config = dict(
    intermediate_size=2048,
    vocab_size=2441,
    norm_place='pre',
    bias='none',
    lr_mult_up=0.883,
    beta1=0.9,
    beta2=0.98,
    max_grad_norm=1.0,
)
MLP neurons of a small language model. Each row is named by its layer, matrix (gate and up: input weights) and neuron, and shows model dimensions 16-271. Each number is 500 + 25 x the weight over its row's rms, rounded and kept within 0 to 999. Numbers have three digits each. A neuron's up and down rows have the sign that makes its largest values positive.
After each neuron's rows, "fires after" lists the tokens most often just before its 100 highest values on Wikipedia text that the model never trained on. A number after a token or word is its count.

L2.gate1807:550519493525534453477539484500526485497423489524509523490481508517557473515526510528541510520535537513517473536477447541524521513517510496520503514491512494474513500495478473534474501525494451503516466495485519500518475461479549507478501510490517481524480505473523494492480540523468534492512508520474520435424524501491462505483505509501488516515529465517486466508481498529486447518493524497497488549487537499499489511499482443500509500514505488495498510511482502488512514535495516474509490540484486498525506504547536550505491536511527524511500460545472499504522484468484500533522535533497520494460510500526509481457525469478520487482516473486539493534445533516494532528537525474525524503506495517471465473523464506490476490510526513519496517482489517449477469467522514
L2.up1807:514532489502516517485493519514509507552525490502518477506536468512519454487485517540526506523478534529476419477521521496475490509538505490493521495510502443540503503496478456519516520535487475500480510464540473520557481498475518493485486490470501468503458492448487515515480512505487506532536520536529506521489495539481518478479504511498486509502548468471476499514498519557488512468493498494505508496474473526499509476488511415480499549515504449480511524516473540511516526537531498477527529502471457491507511493469481472468487478501538512494507463513559502468512472454541486531475505506505529469479492482535514513471516464484539480450520509520495494522484514498524485468506502503549491512517502480508517519525464537480490509511501509456442539539516474476478507506521473
fires after: "u" 13, " Mon" 11, "oun" 9, "a" 9, " H" 8

L4.gate1819:544493498517503491467511512458510560529477503439470518488491503483522532539478504492532549505497531475498531504528463484532529495472500495475474507490544532473538471522504514476494476487488483523504450514520500465469534491510488509449474486511494515520535535498467530514526516581497540490522533509489467508512495461507480503485512500490477524502488500518475492520534518503449487467490504465520482495511515491520466478498511505507468521493560445480441515501531490519520507546479482486489469505497524489519492482468513513484503553474488521506498487549431524550457496525533516521533499466494536452500436458477534529477518500507532495512516502507563471513503516542500537502503539480520495495489491497534517475473513486490498502523488512509502503491423520489501552526465499
L4.up1819:505467506492545461475539481523514499508480485549503541475473513494534499497493486517500497507494515512521490462507528553471519440508571495489441521522558513545497528493492475537510506493523550495508491509487502506482447505519479468477473485458504501474467507475542530526518493543531466520506457519485524483478484495448506503462538467485493472533491491486484475476465501495509451554540494485503478456508493507531514494510545508510479453488489522478520515502474514483508510487488484500506467518534501531495485445481484523499509471496501492531491542525511481529479496510506455518468514487522488511515482504469452490492482504509493455466465487522512531480496508471510502500489478513567489560487495462489499499501507531504489540505494505522522499501516473509483539495491494
fires after: " O" 18, " o" 9, " pro" 8, "co" 5, " f" 5, "d" 5

L4.gate1397:522478487525488529526525471533471488518490496506530506462461509515514462518534517536507510544491473540519485523497494510456520520529494528533491467511481526482499505501491487494499491522481480500522510499479515535523493497491520493523523476474501525493492495529498474505482497474538493500528474520491506480485539535511501487566555529488508509506514487533466483499450494479514464500535475511461506527518462550503474501508539543492468484534480507474479500522491557534489474479506565473536515529521482514528479518455479493494507516542482486501503509485470528520503543498433479548456499482522467484475471490471483538500496502497494488507502482464476481530480503502491506553507511487536529454528490514404495502495488525526535477562508457466499507544522502512504471513484470
L4.up1397:512512528499490490488524493519519474474539519520478530470476555474455496516503491498463522509466521516510482565445496470458446483493520495552545508477517475481485564461540503537494492471533500459458514506510547521529465492491487511501459499463493482544512540500497453453465491500522536433490534481435533526448525494498484511479535494516480508506538479487469555526507507477485508487484457461491504487487450488436522526469515441509486528487509511471501492480520512515478500503434466497496495494501475480526499492507505531506506458481513507495505463457483521499527499493481476476509519510504502440510528514508494514529519444498462499502486493461460522502518529502518507494537430510538525500527516523476471525504522530503481522534509492496495493488485496498497464491495465
fires after: " B" 20, " St" 16, "ud" 9, " Sw" 5, "ec" 5

L2.gate396:527488541492542482460449478520487495509471517471502485480479491485478463534501503518499535500496485469466528449505464475509509492518535499550511536525494560490512458484479471533476504455498499488525467487520507506480514469499503577493522508518497504491471503522483475494530516528485505503508470483463491498534465507501520548479490467501522536517503527468472506483528499477555485526524467544513498528559490498481469499500484505512492476534497508469489536503501503506475499511481486525519494532571500508507489514467502481442524534483485474481495525559499510536490516476467539531465485559470496498471526503478502559520508508490509480464507473489509522499482491481500469532474478528497472525466480548488488480511496520530470489487438496512522527544473474536500518524519498
L2.up396:495536499509475455495539536491476584499515504455497528506491469529512515501516493432483502507477469515506491511512512497494522537481513496507472522548505505492491513522507466500493508529502518495488497505497522502545485476514496487482457488497474507447497501477502494508483521504483492476523534500564471512509507505464477517519505545510505482468517442487469476476533529505502513493486495499496477448530473453478458466478523553476509516505501487519519512496496513505488442496520475467508495509489507477491491481501503522515470498502480521477501477496512468533497504482464509537516494522508508524539475489461495503537536519504483496438473448476539484476455501567515477522520452479489515438477484467482475492469480464504464528450473470493517491476458498547481439477476531
fires after: " A" 33, " r" 20, " a" 10, "A" 8

L4.gate618:539483477512500469505529487483500461454478544534541513500493523524521500515487524485483459533490491505498543543497492505514489516546515473474459456535456439498491513505466537506515488498516478468528503492483488455527481497546499482511567516534516515509528492464525532503548461533505464510510481492482463513514502451515526520525494532458500487531549513571529483483495543474508489499494513504474522510470500536518492493470519478513493514530501505487453535522543553489476492504482460546553501540489518517517498506521504514456461510477519465488487543460506504540491510477499472506517517501487493464466458483526484535520513489524516478499506484501514541501487516485460485550501483493516476514496504513473484485469458486476505549499472478499509451508491492539460495485534535
L4.up618:489511537505459475496484484489487495497520505505491477488508527485450493477477502521470466501486475529503486469539500496466445432440503467514563476512459526492442493499516481534500488503528505526506513484517549518474527491535478488492511533489511482507520527505463521514521467497524516521560522474516476526525510510531465486495505489475511472478533504519457488490465485486432490493487476472494498490496487480482564476534529512495485494509532502483508508444498491505480557506513504475540522483493505511472497523496502528484516503500460449521522522454494512525477468537498515504488510481489547508504525550560529539508498474517505523504513488498520483510478535549499503483490523467535532508469520473480522563539524536493487472466506499482441464509470453518516474516496494
fires after: "z" 25, "us" 9, "es" 9, "s" 9, "er" 7, "in" 5

L4.gate836:503478491539501510495486511524514508491495499521537525509498513516489516548543539504486485537494489553515535525464479504487502524500511504488489509496517508529536491514470502471521477493492496522492500494495546492538486477527495528488530513521541526539497493512541468446480486532521521474525478493472518497480524491493555518556501524513489507487468543483507508505492500479516488497490535534526494541504544512476466507482483507529476485494468566487499538457505511551476480468502519501492508533543484465482510555468508551503519504508498498490564473520479502531509576513514492519511508522505529480467478480544529552467526500525548487502494473436503489462522508490497514521521479476492537475457515564472490491502499507483475477533534472542450488486510491490502452457476484
L4.up836:483491476548492548452492543488488500541501520481521584501543502477516467511508498516541480508489516496493515474517457470511491507490502429516521543440524470509521495531478526486485527481498485493485491546487540511487520504494482517483550512508482495542520534494504507507513507438458458512502468502427492488484537540524494515542503504508543485479453528528465492520490550501484507527525482514477564481557516508483499461501502472534495502531532552480513498493493506470532538498508532455467460510514482492499452480498508511491509472488501497525513493505511491493515489503477507493527510501484480502500524479486550533471532500503507526532464506471520513512478512475511497527473500506471521480518509540497486499495469532521517502514504437535505486537474501477506477502494496
fires after: " Sw" 13, " se" 10, " St" 10, " F" 7, " 0" 6, " W" 5

L2.gate1498:529485473493514527491490494495476497518488481512516468474504482510535527537484540510502517515499509531474479483511502546535511480495459518542487501477508548469532525460475489510470441548492508466467520480514531462495515457474520483540545521510564497452442457504488454499519517502462530507505451470504490486508497522520500522491527503496527547463533489480462479465470477442516485522503450493489529522452495512507486491562431507463435529524516491479470526462499539531513499504469499486468477494487460510479523506551498495516536554509490548469507543529468471517492484499513511502506519517497472502483471486484511508518490537519555495489508494444530504464487490506490490524467501473499457512460491485526504523485504514522474485539559539531514480527509498513529492482548480
L2.up1498:517490534487486530518490524508528453519494488492484471501526497467506474484542504477522552450482516479506545490527485489505534520481469516478484552512504519513493524512487498533479508517500535509475500504457500429512486510496531490497474511516524521510508504471484509550460514493455540524505477512538531477505460478446465501481545508488492535533487508493489477468492519525542515541559490472524478519533523457523521515505481478489492518531478457515491514473496485529499506498503500512513529509494535522464436488453504522509503477494448488482521456484501458479520466452528518505507518487492564521546484466485487490528529538515492530519499502526480484491466468533513479498493504459473511477499471493500514485488496457488455454493479459531536542470460517515510487493475501
fires after: "A" 16, "ro" 15, "o" 15, " A" 9, "E" 8

L2.gate173:566500500487532495513544522474517539510457474452536506538489499446467513500493510496529514517538503506475520518512451490504472516516481477499515535524489491466514502470463542517483514484491490506561498525520515467479478466523497464504529436467528487498499534528523479531506507538489542500512481512462485521525545487464461507433501489551467503518508547479457489490473465456470438523496508513530509463422499508525475513517464491503473520462522470491496517485484501511493511511521481484510492514475496535510495473508510472519482540497482503508472485523498483477496476488489515520498507502534469503491498492489488524517539508533489559510474492481511499466479471508479499500475488448515500487509521478518460477473495495511451463486483476524472504511518469511525464494486461
L2.up173:489518508469473541475544487520469541529526481529523516511520472473500489517514464529499531489497532534514507485491488508514486493515516526522483534499502473545534482497480495531530527490506536467477515522470479530519438490487528509467489504532473470549457422498461514510481499506499499517464457474542504494525496532491475514521498550502490479472508471528501500488514501507463504529536506507486497505495498497533509537489526470513475514543567481511531489484452510528501519508479475514474534511451495520510503482525478497492538469488479468481508471463486473478469517465545482551514468425475558529500521499534469527526480509472460499546489515514483516525487508497503482475522483503531560508517507513527472513534524465558503518501469502470508481535540513543489522535480482
fires after: " A" 18, "a" 15, " C" 12, "," 10, " bu" 6

L2.gate1558:569482504519567487457536473476500465493487514518498533503534495468538535525500507498487496513503512493480556516440512478472565499531496496492527508470494534496507490461473504529490490494500462499508504546487523505513479510540520556488480495496496474459555511501495500524544502519513536485519528513520509507518482487519488512535507568501541530501536494475545481525505495551504466512488522556497511503490514544513532502494486481509480523478492485457527522501494538543500489499471462486516501519517486472507516504504482543474478497516494497475497503528487505504509456484498583467529529521549488513491512495529487517500518494476471457451520485515502490507504504512517482503481474444525477550448492520510481503538473507508455473507483488503496500541491524526581548465495502
L2.up1558:455472504501528502520425466512485508465458457515498499549450522526497530470512503475470508532510460509530494532515514479497470498531490474466486521477549493459495500492510529485538477534520454491525484543482539519479550515502518488508538545523491484532484496482527495465505522478479529462539489497495500523517521481509544475474508468488523488479550518486531510497536492497524489491526511493510492493471491512501478542467480494503458483498472518479546508504544526504496524492472536515501487444509502494476500513501449538545537521458489490487531479536494519510481532515523523477516489525509483529498470540508496509496509490446483484533485481491431491526504493560476517486521509504504498495520502511486514514526533515473513517458515502464479514491553470530526475481474510
fires after: "us" 16, "ad" 13, "uf" 8, "os" 7, " World" 5, "es" 5

L2.gate1911:535492484499514510432503512482462525468491489509510528514546522503502511521535556520474462530553512516525570504515519470499551473520461512501519497491469453485519502502480511490533485490489460505507486489475506505521517481535477507493521474481443524517511537543507533498570488523489457504507493472485463485471511500483507518534489500468497520479458507498492533572512510499522492476455484535507487539497515519455465467500495474528523498505512487454525502511519543495480495452471481531496515489523514520483484482496507520500470489499525482512464531531511493503512461519488478457528493448491507527492503504536526543509551505523479517497525494490554497508493509505521496521500459496456475555480489519496485507541486514523474504514483498507464444538493479517469478507494484
L2.up1911:510507513525483518485502531509453502477548495531544475491519492540503535484508568468490502497504508512513486449496494509484491500494488483493552529530492528524503496503484480468535487486504479480476449424497515489544501490494499517448452488486478443513504515490526512497496464496470506525525482541481482545472508452490523513514468500495513535496541457458485504471491487501514478525477533547471479520532479491504475496477501523509505460488522502475516498496495497525533538459500475493478492576520494506500468468485508539475525518540488471461476524503478523557485520513508490480498509479503491548497507498537511508477448546463541518505462492487532511458505526566483502491520498468547491542473501491497479490523475507511505517502481492493472463488524521462472521475484469
fires after: "es" 13, "as" 12, "os" 12, "s" 7, "ce" 6

L4.gate90:570499480503467471556483490483540552495527478459466551447491517527469526473507526537477495541530492482495522501525511498487504522500544511497490526476511471481525504484564487507506536499492509561493492489505536501461495509491513486502476485502535497506471521476467487531477541513472504539519521503523522525487530516549487482466523516515524503511548473505462461499456511515450472469535531553487487490448498502497519518500519510548519514510545492486479508536536537500546508533500468476516520522508462486527514508517528516452503508499484507491565501542502519529494513481520518519479486511517483499504499494558484508456499483505496495456532453534513471494462466505466530473500514468498524528521485485493493464505521501514500491530505459534496486499459522522502547489495493
L4.up90:508522497507514481505494522523519539516497523509510519486456505493566489457516532557487499517541524496454486477492474520477494467518513482505484454453478483460491475457513484498523476485464503496520504483481464552498548497492471509509449497468456508487468467499511494500468491494543486520511484444532513561505486497512466485493520522516513505507500476500501490507482501513515467502478515541530517484508511483496516536466498493507483486535465500545483517483477506464491540518490480495471502520498457485499457451528501493518486504545498486491509542467522496521530464469495498525472484531485498487543472526532495483498497528511509498479517504548577474501504506517445489510487475509532525502461489488510497463501495506506530481524521510547521443508516510439486489442525460
fires after: " |" 25, "u" 9, "ra" 7, "oun" 7, " f" 6, " O" 5

L4.gate1922:537453508483530501470486497468507480519455473479522483475480488474512461492476496476523478530476478491523486494543516503516511524523529465512478554530462520468540499500452496509499447513502501539547449492506515496523501501525553518479499505485518549515489497476505507542487510520513469446523485489519468518492498503489494517502498505492509487495534523485445498510470501546484504498511489568492507523510486516485469475487511515488469476552494489501489476461505550540462520518481484462524498513480461498466540505525515531478541529482473480486569455545498502517474558498533506515449491512488539486522498473471451511540511513543489477486451469529485479482513481497526513514543495488548515498477560471499497467516489522528481524492526521464502469525486497508579494519515529
L4.up1922:503512471514498487478521489456481533486483543521486508515494487514488488523435503476522504521514488527510475514456482475510493497508476488479501515509530499509535506493526519497479503498482520511518529512507479517512508519488493489496463529487503520502513509479470496444518493462483493500525477490511471491491493475536493492537533506525493497551527520556500509516481433495470490506514454481473500500471536474469509503506485585486505519512508477514529503534541469548481492517515514512439518479487480469470500465520477521534486531530524542445514531522507448492520502524511480454479483480483459487498485496471479517519439456490522499452498498488498468493493499463512518495511474509529495472498474477468484484511520494525507495488532485524489506510542493546510480480474501
fires after: " A" 32, " a" 15, " S" 12, " s" 9, "A" 7, " pro" 5